Weights of a small GPT-style language model, trained from scratch on English Wikipedia: a variant of Adam for these matrices, 282M tokens.
MLP neurons of a small language model. Each row is named by its layer, matrix (up: input weights; down: output weights) and neuron, and shows model dimensions 0-95. Each number is 500 + 25 x the weight over its row's rms, rounded and kept within 0 to 999. Numbers have three digits each.
After each neuron's rows, "fires after" lists the tokens most often just before its 100 highest values on Wikipedia text that the model never trained on.

L12.up123:498496479477513528439535519502466502494508501467505533498504514489497506496466527495470519454512511467512577527513531499469472506504446515494482507519501447494518507518477507472495490498521515516522496484489507507462465512493479491493514492524493475504456482499519471515510547538500501506
L12.down123:550506463493513468498539493469470555508489495453485452486547526523519494504473514501480542543478500520523506490474514510506521473504517504501504473506480504516491494505501486544496504449475437509483514515476489526507464520514482437549504524487494473531443494505475484499486532522486476470
fires after: " ", "2", "1", "3", " ("

L3.up198:489504543476490489470478523513488495552513486488504495477490523457482518541490551467455535507506475513452527486448525484475490460482492482510533543500583540475499496544485501478486444496523504460490502471527476542515488487522486533521515482485500551514510519495518505486491498540485496442
L3.down198:506464539515528533490453466452500512512515479532504465532534491477544527465551470501511509495483488538498505534496490494535496490472493457486506518526515492484502528503537492525473469498476481464486506520494484488507488580452516535506511521508529487475504503504478502506521449506558520420
fires after: " F", " f", " k", " S"

L11.up54:478503527454523505509483467484488502518542476478536520453518488511476473527476534494514505495530476526496550505503473484521544516528515485510495490491491504486525462499511503509444463511478458518506477515542455561506500501480520485525526432484491507536518465521517526495553495500486510494
L11.down54:454543545500493544513488511491505462481488480536532481541523523532508529453491524497516501471503507481486520484511497508494443471490461505474538520501444528548510510540518470475478533502500488512471500507490526447476508476463497515492495511478485506485497485498518503490512530555521518513
fires after: " T", "0", " F", " P", " p", " f"

L6.up266:491538487483507535422488490530494545474468513465472490513465503452480502519479493525480516485538492494533533487519520533515457518529523475555535496482506508485526478506462538514535446503500530488485478506532513482475471464479494519469466490503530525462479539475538530531507548480507546478
L6.down266:493499502480491548505506481491525516487478493529483483517549493506510487486488509473482522505535534471457487510521511526537492497482473512506529515482514508553476481527497496467514503485493486508485503563488453530521535524504546501501504472523456460519494505512528512517476478442512481484
fires after: " S", " E", "s", "S"

L5.up330:499506492512533520503500528550451465506551465483475514514484531525498502498465545518495517524493507455542519459482498476497530515530517539487516472512507494471503494519503542462516471544549485506473501488528515522506516500500457529520512497519499478484510531495561538513515541530560462437
L5.down330:502532514496481482490514528490484488487500457561473497485485486483472451505482506494528477502530493475494495479521509569484483473462519505469508505483476455493513552516521525516463481484513469482525502492468512523526518476491501495488541496451494530475479484469522516509528531474486479504
fires after: " O", " K", " D", " T", " U", " A"

L3.up138:533506495499504491489502501547506524500498446468507522527518520518501483574497518508474462504484517488524505505514545503526506509526529508506503493514528518476502487501460491489491474508536480499501456500510506491468544516524448505511461538502488486475525499494521496525525526515499488504
L3.down138:504506540553487511553516521498567500462493510480499502456476537480530460523477509498477472519489478498460481476504478494495484476469517527513497487505528483578466459474524543496528487534505523519508461481506515534532484467482490499484529492501480494529468500504522510494500530509468468525
fires after: " D", "D", " d", " ph", "-d"

L3.up265:497487515492494479514490488493481507527537474493507505509509515481487525491468525525449525498509532501457515512537521516513527503519540537489542478520532492482491493482502493445490480527483520490433498450508457513456502476531428530541497511487465494462545526500506467500495555535473504490
L3.down265:522487436531450515515518503471507491525520530483495493469530525495479482511453445465495489461526522492488451492501491453487550493515474485500446514516506499493476503504553503526527495512501526508537517496478478502491480530500488488503492497548493480470549497474500453488508471524504489519
fires after: " D", " d", " P", " S", " O", " V"

L6.up119:478520479506503516485459510457465504575478455505488526526520503465498472559516536534503483507548471480486510541530524497489492491490536508502553503491531518479511498493488536504540475529515476497490484499587434545482490483506493520537487507494492466520491481531531505532471533484531491454
L6.down119:503527509513509515487481557498540528500444541508481498469514499481489497480539519510500510474468468532465521497491489533483464478450506481501480456459508491486504519458488512522466523473483482478483485542486515495512491500536517518514528480448521510498490458530541519506473509511533471522
fires after: " s", " S", " ev", " V", " v"

L3.up270:528449508492546472490486504514477465515506488502465515519458496478467476571495502466508482479544507485512470502524483485501475494477494498521492489512526476479452473465494533497459482534482511520525498512517521522476520510508496515504539512524522458537503502522505494487505517541508508461
L3.down270:471489488497537472505503496491540496493482502459458481458482493486493507559468539507488510531527514497486501472518498448477523523551489537517526475510499496546503518480491484479505521516461516484528491480475485472525505515481482446478496521470524535542453522485493525566502522494485523504
fires after: " m", " M", "m", " Tr", " ar", " Fl"

L6.up281:506487492479496474468496524486476527544536486491498527509521485511495470573461529518528454535508508513497525481517494492474476489549528540498512514500477528484532531449501495467505470522506447497523495526532471540512501459538479492474516490524506446524485505475518503543534502542512458483
L6.down281:539524517489490544492488466508451533503526538484490496449525518500543452445502499473521508488499490462486471481512506484476516504445469482497504545469491505493490520496516476479534506459492504470518474486502495486567503517492517474499515498478436502457525477520465489449516501509498534538
fires after: " m", " v", " Y", " y", " V", "em"

L5.up270:520473475482498458507477533521485469487505496475485552496503515459520481542506529482499495494533533489508511495516530504530473537535533513530516508527540505476511495510466497474489489499535510488512461526506501505474478463509424508480507520521484483508533513459502478544488523497483481498
L5.down270:478552505507491486495469512487534504505487463505484519458527521481499490496494503511494477517517491484482498480531532501511557496468557542489473521548495486512515493531511453529518483502503516502465521485494490461467523546476513539499486494491480495468490520474479521453517512521539552482
fires after: "d", " N", " d", "-d", " ind", " ad"

L3.up294:499494487437490429493489519525480476498505485485450500505507491489466497533445483464522503481515549521493506481522493501500499519505537489476476498520504532478490475475490495491458491528511484560483522522522540542495525487483496487459497535536480508552527542513498516515529506513492494458
L3.down294:524448494525499502505532493467487520513493506515465469510495476525532529487482537525497481455468512489516488491480486531521510494507505527486481502488530498527519477488491501509483516502525501500473491518477534481514443488500492498504505508532499481475492460498453532509456532497413463428
fires after: "b", " b", "m", " H", " O", " h"

L5.up445:478528493468467539439535518460466520520473498499501483489468508446458520504503544477493504517510503485475503541521510493493525507494492502553521486523507483475515503539509543496532475490528472536496527496538496498492511458549509518479489480531518505498484554509572498506499500491506541457
L5.down445:513491512504469524463466512494541434494463504485484483479493496499505539516552493476479483526498500534489492483521504519508476488527510507467483547487492520500503515504518509547511483480499543520513490509486492509499521468484474507480484479497488504508487507473478510506473528470509556444
fires after: " s", " R", "s", " S", "R", " f"

L7.up309:470509487531463503446519539470506554498467515478454488545464510480424497524497487507495501482490473494523529473511526484480518550482503493519521485500531500484518472470512493482521448511528488543515465477530533489478503501523521501499478468515473540436482514504521486530496502480494524487
L7.down309:508512479485493533521471485535457468487488506493476488525515513540472543482475484481490498524514498482476451485506538518503505480469451472504536470495540542494545467518511464496499499503490485458452523554453521518514463521518527499516548483522464469474520489487522523496525496514507501519
fires after: " G", " g", "G", "|", ":", " Car"

L3.up266:496523459462507463506519515540480495578529465507466531531494487435504535558484503491540487508491494536472482523534506492489521487487493505491488488491508504484470507458525472479469467462518476550511499507493457517506495510490501554496550493508488480505486504538508465514489504504504487451
L3.down266:527477487484505501491464468515486478488516473515514505461474502509504471510499533499490501529567468499505528537531510477483524444527479470525520503497513483542497512518521510449451538537473508484516477505518498472513538462513451448510465522492495566473462498486438485465512511502459564523
fires after: " M", " m", "m", "M"

L13.up379:519471522469533503476514489501519511525513483515471507521464498476507491543491584514470513455480488488507480517484510537518438534508479526509490466487519473491489469466482483493499469487512526511508510495480519499497534533526478520501521478476515535495511520489514464462457484519519511465
L13.down379:468530502553510507521524503476453548543539493491527513522479484475458462468502505523482471500508541521535449454529493460512433514504516542521529494524488516449515548447442491524515498502462501462487424505530517471502482517500521443488503515520499518524509526525506509476491511521507497496
fires after: "1", " "

L3.up251:498479555514448505460468559470462462495487457494487492510500485472488488497463529533488491501509473529512538460492529515509513529536521489557535511495551474473507494516475514486486499563486513532492520494503495528512477452506473482515510492489481512521521492524517510536499491491506496499
L3.down251:519499486512508504487466532489479524476487531493523535539491525534521504490498497512499504523523509540514488499475542476530543492463529516502535527508509467521522476517475504500509512516483482526507490493471504514532518479512527482538519512470478503480534461544512515508467570496540563484
fires after: " O", " f", " F", " Ar", " J"

L5.up304:546500530507484474471459477510465480546529445480496487489482514489502499532508515502498500493479493446521520482497518458531533527497503525503551471513519511486502493498479512451476505510541447519441457525497515514498489470506441524524502506502455494500481514499540473510502545493553513485
L5.down304:491527470474494539540539534499518501522551501547522489493533540487495534485499487464517539503490490459556507494465532482469502434492515507532468452534499462482473510456489472504486460519494533496510487485501459482490469483490456513497503474479524481574484508486522495506512475490471498505
fires after: " D", " ", " p", " P", " d"

L3.up295:507523522486517502464543520470460472488511471472471521536479494457488530483506527482522516508516484487520499532532486516516495492505505494519550523486518482466507499486502557517541500491501476523476513514544496500468482478512504526520485464471520495508494533464511500483527527528496532474
L3.down295:461520502547494476501523514506499495510467549520520527532489504476507509486498510499470491507489475492494474501499564518554526474506481502511527531476495490522497478506498507526442575522489541528498508485478483537467521494491437488516525515494490461472491499521469481472512547544471520494
fires after: " S", "S", " s", "idd", " e", " te"

L7.up161:525508493503518477527488483463494524523502452385522500480496527508497477516497542485500515529494497463496537496502516509547485543489497481490489493521486483489491467518501486490494505490552497513500518503523496526506485534484480480510536451525469509482525545487529462521500497509470506488
L7.down161:491531442477494515510481542567501549540528488529483500512485470483512518507516460487465491520492504513497514505464497506466500529507545507476476472502500469522540535494494520514476542474527505462517486453490526513503455534456523462478479490509486530487483512528493514491511555487462465499
fires after: "9", "8", "7"

L3.up314:490487504498508464504474515475478511496488497480497498496496517512499497520500490509516447466498515509499511518523472513528515506509485497522534451509579491469524439474499510502453457503500498520465477467510522520497489477492491530501553419499496497469522520518509474498476521538504491491
L3.down314:475521488547471518515493522556504545525466501469499507477509479504510497503485498484478503439564476485562473493525491483483492520512520491484508520488526491524472485511473516492527546528469510517459544485487531501508514486498474474473507534512517546517499493503519453539495465507477468514
fires after: " M", " p", " m", " P", "O"

L5.up153:544447485485489449473477494538492482468537479456499503515493543506497480477530499510542521534518512470488488509547529510525479523517522499486505490513480499482455471504486499457477446524514494478482514477497492501519478506518466472483494501533500522470554496511518489483498524460488503497
L5.down153:493495467501498513509509491491509487505476499457495505466481486531518520502496543496479481488502491472497479476520515531475528470499505501483465530469537488498536476514484484505507509532513507471554461512488540486498511499508526508524500524493517499496516526512523504491499487507467562492
fires after: " ind", " int", " Ind", "est", "es"

L9.up49:504488518492542470460494524488511518519510470472472474510466505495486526508504484513493517458493513491522503472542518524498516546553496485542543500528477511472552529461498506466544473548541488542536473523556536524481490512485508480496511454473481478478520529490515499501542510509542481476
L9.down49:514495519559526508498481479465528468500497472548490459506528474525491475509510479488473493491474536523529467488488506524495486493503522501527565466482451488494464482477521462513504451463481528437500516522505502559523492543498479517489495532543491491490497506494497474476537509476521504493
fires after: " G", " R", " g", " Y", "G"

L3.up86:484474514480495501481516506462457510519469506470493550539457509485508497505479498538486512456494457490474507522470514495503534476477514459525534494484547502454491453498468475523519459476469508524516516484525506491469503503498487475512542494509448530476493469490552480527486526525539486514
L3.down86:472495540524498482523483481500442512466543495524499514514519488511523511462492484485461482515535520508487501545529476481511470491508492544497514486513525458454537495520516512507478492481475516489481519548477512509499504515468563522496521467499474516486477521519533494503499472492512516442
fires after: " F", " W", " L", " Mar", " f", " Pre"

L5.up169:503537527467469469511507510457476517492504471495482530485512501480485522524545512511522525510462501523504503505541481434525493503463484528482537497485514471494484478484461481433519465520531547487516475445523503499509480514507509490529491532455486507432505495480505463529462516519515541466
L5.down169:499512499495494456530490485536497484452540564462453462488467510490503473511495453540492484476497529538459498530504496514538453473474478485503527534519473479496483495501518485512501541505518487562503483486504529499479490505488491518496506489509520473471515480437508493494436531524503514499
fires after: " dec", " t", " g", " s", " rec"

L5.up363:533505485533513525519476526497516483512503503489535517517491512478460528509518508519486452527525490454494506507503465458534504541514471486506509452471497510461536500505489509473473498516535519494520487500529517494518533470452501516494465443508473520481491530516540570501508511486498483497
L5.down363:524500493499492508528446535491465486517538451521494491522502516500475512534545470452470471494496484520518491469519475507474510510495519519487486508456483470465507483492537500473519489523497550496491464513487498452516479457473495479487529477492496498488521494500512536509498510514481527515
fires after: " A", " was", "B", " B", "b", " ("

L3.up52:500474528413471491486516532524504472522478528490479493466463514514494506498546521466517505506498510514503539501506501509480495506523487482471524476495538488465493512483489485556514464526548440579477507459520474511488480500501455532467517475478482470504500479527476511492510517520528484470
L3.down52:554485507528506521503489499485506565458507511470530483512524498501522522509475504502558509473547497501505485513493493483482497485516495468526493479549527499512490437517492474503510524497490533497466499518526498487500516510525481461475485530522569536469515464483478482481464507465469456542
fires after: " f", " h", " H", " K", " sh", "-f"

L6.up228:499467513486516558429507494474485499552472479475489521464467474501452504505515523526481519472521493451486540547503483510479503504541497514522495494449522488488523489514524483496514485466534527522470486476504512508468477492562467475521497476517500498488520472493526478468474533509529522482
L6.down228:539499499492500507516463537488495505516491493479528480481502472489519451517501522499488463470486522491507511507483475501505474532540510517506482531498478481503514533502490497500502475494462542536537482462483477476524461502500453534518520501498528522552466516509484558524502487456554500479
fires after: " l", " s", " L", "s"

L6.up326:484471480457518478538465536497516491520482509452570505490519466487500476492495526455490512517516514486471506513501488520524502548496503547516480527503499527465480474522495478453470510477512497519490505482517511477474536498503442490518541506521472526449525497492501472482509494453469481490
L6.down326:497512504497468515513473520512465522550496498507498510539506494488496520504491486469529489488464485505488465529562488484528503506467520464497497540519476494512488529501464508490508479484512485503483456517502461501475502574466494487533531513498494496511535553502529495505510546488470513466
fires after: "8", "9", "om", "out", "am", "7"

L5.up91:487501516470555449481498478514483507498464466463507549500464526500449488474510539474547477518486455471488505543531487506483486514512481499566528488518509447497527499495486515525473437499492518524500486479539524523518487489514462489538520508470472459479493496490542500524473527516525522467
L5.down91:502494520527556472469502497486465503492524494511489543534474484477509485427480484521499517531465472470509504564481520501534456532502522489465525476476534479527535496465516499511473503489456526489492527463514547512456474507534481460498489502469468500507515510512499478491477508497476501534
fires after: " P", " S", " t", " trans", " s", " comp"

L5.up447:472532509522516502514474489492469518541487492444478511503461483499528478531537514493493499507556502463504505501495515527500493492476476489481530488487528458472505456457534518497508514486538530535515507443509520513477509504481487516466480471498511484459507509508536503477513510477490524473
L5.down447:492504517512473572536536487507521458498514510529494463539485536521503521529500530570552468506504524504496467503524482480507493471470510523542464496487477508481513506481521513511550500517507508491527512507456505462472483509528517502483471517510509481573496503488481474532530501506539500519
fires after: " ", "–", "-", ";", "at"

L7.up49:548457530508467515467511532539519469492519501506531534484521488503518538512455520460503468515481463463522521492479508444536511567472494528546472439473470489477460499505469503482516481513506540530503495482504485486504467493535472512537503483507485462487485478514549495479479477491520470489
L7.down49:514465522506496537479471490527489522507554482504534485494487494534491535500505496492536513514470515490507463525495479496497459477521507459508486499557491485519492497516511499496505475516524528520500492479500532485527499542489513563470522523486553510487484523551516513472516464471480463526
fires after: " C", " c", " H", " R", " g", " h"

L3.up317:478510496490479498498484474531505511481525500453438505538491495487468518498515506531532532445513501517486531481526499480488501487539501482524493505483485488495500475482469487494508495500505493498511485459545508548483507472474486481520445478487495533508448516468562539536514523514492522480
L3.down317:465522525490511485507440483516508497484523488499497498499517481495481496470537455501526491527511574482485492535475520483508475549461521493530520475500541472559529523471446480486495465470504502468525515494504469517517503481478526455521490512552497500495523496482525495513520473447493534498
fires after: " O", " g", "ress", " G", " S", "G"

L3.up16:474498530509518464516457505533466492496526469515517487503521522503486464543487487491535494515487537514484567499502495502523546515487488524553499488483531530449501454498480498486482475541470489537496481475520493491525477456501474547486534495504530514524516497527497493558524477498519504495
L3.down16:505481504535460520497507491535499504518513534497544504500464495448482519490511501507533489512519470466496539506486508493527485522476489497480494498542486500511517490566525532530513518529457478546510507520501469512479514497494454478537500512502506525493510530536542499487469469508529533483
fires after: " f", " F", "F", " h", "1", "f"

L10.up100:520524523507513513481497553496477528532506488464467515541494481514506433569440530522485532479524465501518536513500539519507470517487471470486506520496529462504528523494493514486505506470516484511512505494494514507465503462501454526507476469495495505482479515500512470472485514511479485491
L10.down100:516491518497502518517515502512537544511466512517537529500489493530484478481483523490489499545526507534467480485487499540487511485480456524554513527506506510478501535510492537552501511515482490457528512528470516486445449474475488508535505525492515474530510497498506529513531533515494517517
fires after: " "

L3.up351:471519541487540484441482549512511452548520526488489530482510485484475486512494489484506510498519548532484531520511489486524500485503481504528506509503530531467524465522457447493435514549484491451506520515532499534490503483515463527499519474515505490517489496531523477458476494526529481516
L3.down351:507468536553439507532525473487460514491504502530470468517481499498490507521518467493485478489477496529504492514535492530505524513509489502493535568505456511516491469457519525507512505500515484540506526478486517516509527524466484516544479532505494529489478521487533530538463436488485494507
fires after: " f", " M", " m", " V", " F"

L10.up187:514494519497529474478499568491463484504515487445491518496487475491485464509545483487533500525534473466516532556482455484522546537481512533559562487473540526470483486498480528487437477512479518518507481490523467498510516512506453515518483493508483490484539530482481506499491506511538485511
L10.down187:523531507488507481518519458463481487552489551468514521500516466488509548473522542479481466539529518535510470462496480459484501460513528544475501517504495496487455502505526483491487545523519502472494498511522475466535442503507493463466552502523482507483448494454491516520474482521492498531
fires after: " d", " D", " tr", " |"

L5.up15:546518527481478507470487477500536531510504511525486529469480528491514549510461486466526517494512481477458510535502526489514484511485508521495497489464492446475475480488472464521475459549465535518508509485475515514468483482515459499512482506496489544474487514543518520504474504489504489486
L5.down15:462495495502512505532513495537506453487494465498497500483469508507532562523493502529423507510490488485481512507514483460494528470518543513563548492507458469508497490498504510493499465510503473483517519538470496440491493514553505528457496545485536502548474477498439496497523455463487488525
fires after: " c", " C", " th", " b", "th", "C"

L3.up12:534497553458519478486510493529481453521517469519449489462486503471503515486478515466541486510496496491486498490509477519482543481513536529510497484511499510480513501502502489477517443494508486534475524498496520515479510450493481511467526496525425487553521515491526495503538485486533474476
L3.down12:473499526516523504531510524491523498529451531447497522521488492446534474499486469476469532550518463488505522499531504521535451475519488501491483592492513515499537495495497486506507506508515524476536495529521473509505524489478500484498548504500480510540454505490510456472522483498468498566
fires after: "B", " B", " b", " h", " O"

L5.up97:467524475480542486494506502483504476512493479463532548478478504508472493529501515487526522526490494495520510490512518502550476523454481536512469475467507518489474475479497507467450429538540478547509514523507497501485520483545463545501493537520433505533524491492537489484457534476501497490
L5.down97:499502500501488515531554483463488551547519490478507464496497516460487512471591486471508495501524501468544511514514560514498525490467508486443476496498499484508536476490489512501438440507543470498503491495480509461508506488473519515453458517491503472529497517462497487483507478484471508460
fires after: " f", " c", " d", " D", " F"

L3.up100:478474502461503497458524495489441504532470515502486509541477488468499471575518490454513477481512496514470500498543473507493511475519523564494509458494506505469527523474477516507504488565510471545483464502514505518479480481511465546475530472513504511523529514503504486486515503525477521475
L3.down100:479502496520465498472518482446503440508471506500537534511497503497499511496481536491446541511548491514529500484522547450457557490503519484503512515502497454538472520532476479483438548491480514457502515549527477527493515503538439499506492522495448503516522483474467553521502568504511471523
fires after: " m", " M", "n", "em", " ele"

L5.up440:534490538538519553450490495499498466507525479460543515471493512486521510520546540505541489506528512475469537534528501462543514488541524544489504474477499503475488479509507485455446459498554524547495501482477496525528547485500511512492530471503506506526533517512521513484467508509485497505
L5.down440:512491505523525510472494489527512446498481494500524475515484481498527537474529519491477488484542485513492491493469527513463492502505458466497503532484515471564475505464517510474460531533471509480502498504484458471489490474519505515514506511544501469467534477507516506495505480491458473555
fires after: " p", " P", "P", "p", "-p"

L6.up442:495497533458485539489483491509457491520492471459518508465520473480489461552523484508481518516482489518494518554474539461470520501529495467507491492481553524480536517515487486491476475502535461505507510488505511507497502486541498529514501473479569494541533502534530486503490488506506513475
L6.down442:556512518494527522521502542484497463536516503555488464492493555508522466478517486471525521442523504498473510543544468520477509502475504477461512512496517468540524475513466526492464529543510487498500480518476499469505482515503522475535501460551488499530525490499498562534449486523515524480
fires after: " F", " f", "f", "F"

L6.up320:497474566507529508510435479519491488537503508476504473502465508502495477536534493483494491532488499500488495507533466490516517521469515536522499479517519483455493459553492460465541485524461457503468505467512466517520512510481421548503503464491521520523501499522519483487476486489499469501
L6.down320:464537444523460496521468463488498540535504486453487517492469492502525460499537519486480469514489470490500484530522489452500524501478484483405471524509540528488508480485451516538544519536484489515474477516530529492513490485476520547517534486495503509506512568500489467527506519517499464470
fires after: " F", " K", "f", "F", " sign", "ced"

L3.up171:485486467470560458520457499473464497505524481481500483494502512494506486488499505467531472512485498526515511509515493471520537523540470529484508484521532530471514516497497474469456507505483478484462497531548488519460510447498495519515548442545479516487526482525497518475491529543501498471
L3.down171:520460487535517531507491507522470542479539479500530538477518476475549509512504480498497496495483478500578496493531532513479481510508479523495512464537530509498500480468494485465500495485518528481469527511489498506487514505438537512531520465499500477489509473501477489474471491513483512535
fires after: " M", " Em", " m", "p", " V"

L10.up269:511513510464521518462486523508539502453500482444469496488487480467416516512503556483465517508514485441497497515523517491526526523494490502500535498469502457482461491502512528492496517513504552514488486481493512562484545496519537519485514510489528501502509544524517484511478487509515541489
L10.down269:477506479538496522467478468499474529485512522505473528513499500471523521519481475486500489554446511464513503437462533533504437497499499514481512497505540510480551521539522529545491559508484487540527460514551470456493504555490497484524503473484504500500501482472522519512519483503472510476
fires after: " S", " R", " al", "z", "om"

L6.up305:460508559492505517494446499502478510479511488441472511465482438525488504445473528529516524513503472476521549493508529506496458563506498499472507482505471462465498503493497516467543516531491502528428498512477499483508528478490507486494516512514484537468463516533527523544516507523522505471
L6.down305:523542531493502446521501501493504541492519482526489509475512508467493511517561494520521509490506500483520495477496530506536484480506512496459470534529480515481436529533507553514481498527555522508454462468498470510448500500519488480500498546522486519498549492495487492513496522520541524485
fires after: " U", " pro", " O", "ig", "uc", " K"

L5.up147:496478481510511515462527491496477487570481454463488507502479481470448504505501491497502524507491519499467538545526489488523466519509476501529479487482488495510519469495463490493502470515506512514545548468546554504465505494525505513532498520513450466478493498462510480511530510489503492473
L5.down147:471500517533455517525493541494516500496492537498482489464528482510496486520537525511497456516503519477496505503502478512500518540513537492499512503477528546500494497475512511499520496452518466488507450490452537541507479498512507495488474516484471548501474523482534464459497499498529476492
fires after: " s", " S", " mark", " sp", " c", "r"

L6.up189:504493500497537482477466499515430462564523473453482527465530492508494466494497518525468474539499512489514529488530503464509485495500533491504507483501490527496502504527477495484471507544534498523485475507516493531499500486532440498490472540514459497444534482480506524502473513519496500510
L6.down189:496475485482482528508552473432527522500497479473493531475524429474539471527506499482521496447534490508495513469500527485505551508537513523501527499504538472514462504504498523489513537523503476487491474538502495487475484512523542503457499502465508497513512497481520498527496491512490518519
fires after: " D", " d", " ind", " head", " Ind", " med"

L5.up288:528493525490474495505525511552456503517517492497496505503484516473497519490483484503470503471531518492465516470543499474504521499490503489508529483485490505454496505482471514518488505483556463497531450487540513502473522505422529528486501462473449505506461505483514532545526516516539467459
L5.down288:473527499464488485529496517482512518456515481513489484489496539482516523523532510514515506511509465505530505523517522519481459503545509549467479545493483515546517542519488465483502458521504521530483501481491524477457455468530491478486513465496457488508501459492521526498502510482503509490
fires after: "B", "b", " B", "ost", "im", "t"

L5.up29:556513533491520500458475503469497484512471492489527521484508461476472464497495480540487480520465497546472509514555506488501506515512496477506507481467506476483498487561452482474495449511514497479507458522541495492535507502490512512534489487514496526513507481460513469485543466471491538496
L5.down29:465515486528481525526466509509491472513505500501487523471471485514522506510508469520533449484501496509498490525539464502541484512531456516479520547508502484514528528474501518499493542492534483529490475502475488521499497492471530481466536529501512494510480539488530534502485530483498517485
fires after: "iv", "p", " res", " dec", " t", "ut"

L3.up67:494500538437499512510496481498483490528515488498465488509489480532510463463488487542480488463508507479469581511511491460512472481471522494435484521509522495439488523490528527515499495512525514561438516482512538509507488483516521494499521458513456476496502494478514472531509534539518508507
L3.down67:519486456526486533496482522496481510504461521487540551491474499501498484521471478482471509509523493489532464515537542538529475503567473495501514485495547486567428560557510509473481524493500503511491518513463521479508476510519481475483433575478529541483494518499488509521495483519512508538
fires after: " W", " p", " P", "W", "P"

L3.up102:543472521511542533484495527491462489568522513493531509531471519456488485533503563498511514528495481473480499495519467478468522498534484538535510512513532535463510510481495481465462477487536493551519502526543496473485517494538485507486550485546456481489509487515523461506499509517513510462
L3.down102:467514473486472490528516489534517452514449497500509495502478478508491519466477495534533474505494493494495477500498516527477481555498451490493501514547462458497521499510507499523543521500500486500471533453496486487516525528492523508523508494447469494469547484508532464501523522515529511533
fires after: " M", "M", " m", " v", "W", "r"

L6.up134:508549477431499487476516512486488489497509471427486501520460512438459513502510512478521531514478454489526509501527534517509508521514481502544535495463528493499509471486492536481512474472505496524486529505508488487486493478500499516500513491501524466476491493494519500452554518506535505474
L6.down134:487484474513492457505480559531503501529514468509492500507492511486575522513517524495476491464519497477487476533484502476502501480495503444501481479505552497485527489529480455518463467494468481481510497486507503501479501526449459515461519483491454483517482476529532468477466514530537489492
fires after: " w", " s", "S", "w", ".", " S"

L6.up428:531473479446537487497499469502486480521540454492520458529509480465518480523502471514513523480490460498499517514530508448478525518514529509530495506502505496483496499560480493450529466501531459487430490501506490543518535498498525474526516477496494512472492495492536494524501552511551536473
L6.down428:479465501519499472504496485495507510496530500487537549487501514506457463558489460517483468434537461490516510483482523456540495456488505512505467526542519458498430514532492488507439513509463460512518508452520510468476499492540513515497460548459487480499491481499485485477499486499497502497
fires after: " p", "p", " qu", " P", "ep"

L3.up202:547526511489486500476506492521491488517500461510480475485496469509485482528460491460542469476521514487477536463488537518505504466461472491492486490468483481481471510535452493485483479498511500519471496430509478552469510541492497497443482483467473491487481494514506498480493470547569529470
L3.down202:510484494503528505485482481483518529483506513501517510544522520463539482494497480527489532543494519480515509521493461523430507507563531481491480543504531514529534505490507511443493516507517505544496482532512503534520516485526470504495515474499517514512522498514517503415462492515505512556
fires after: " B", " b", "B", "ight", " sl"

L3.up11:515468540471489511520525538524478471492484476515468523506503511542532491520490518459495481469518491490477551502508504503519493484537502489533516442461561522479494497475498558466467487539493452517460487487554518497486485496510482548479571472497479509535541443488492491493508531522520482501
L3.down11:492482485510435507515517476498544517550511520490496491520502529514492489480533549493480448489503495495484506512484520543507480511499532500516494521519505552472428511551539496498517509511470495513504494512482523507500499523490453467518507530535466490520491469485536484504528534517442475506
fires after: " m", " M", "M", "m", " W"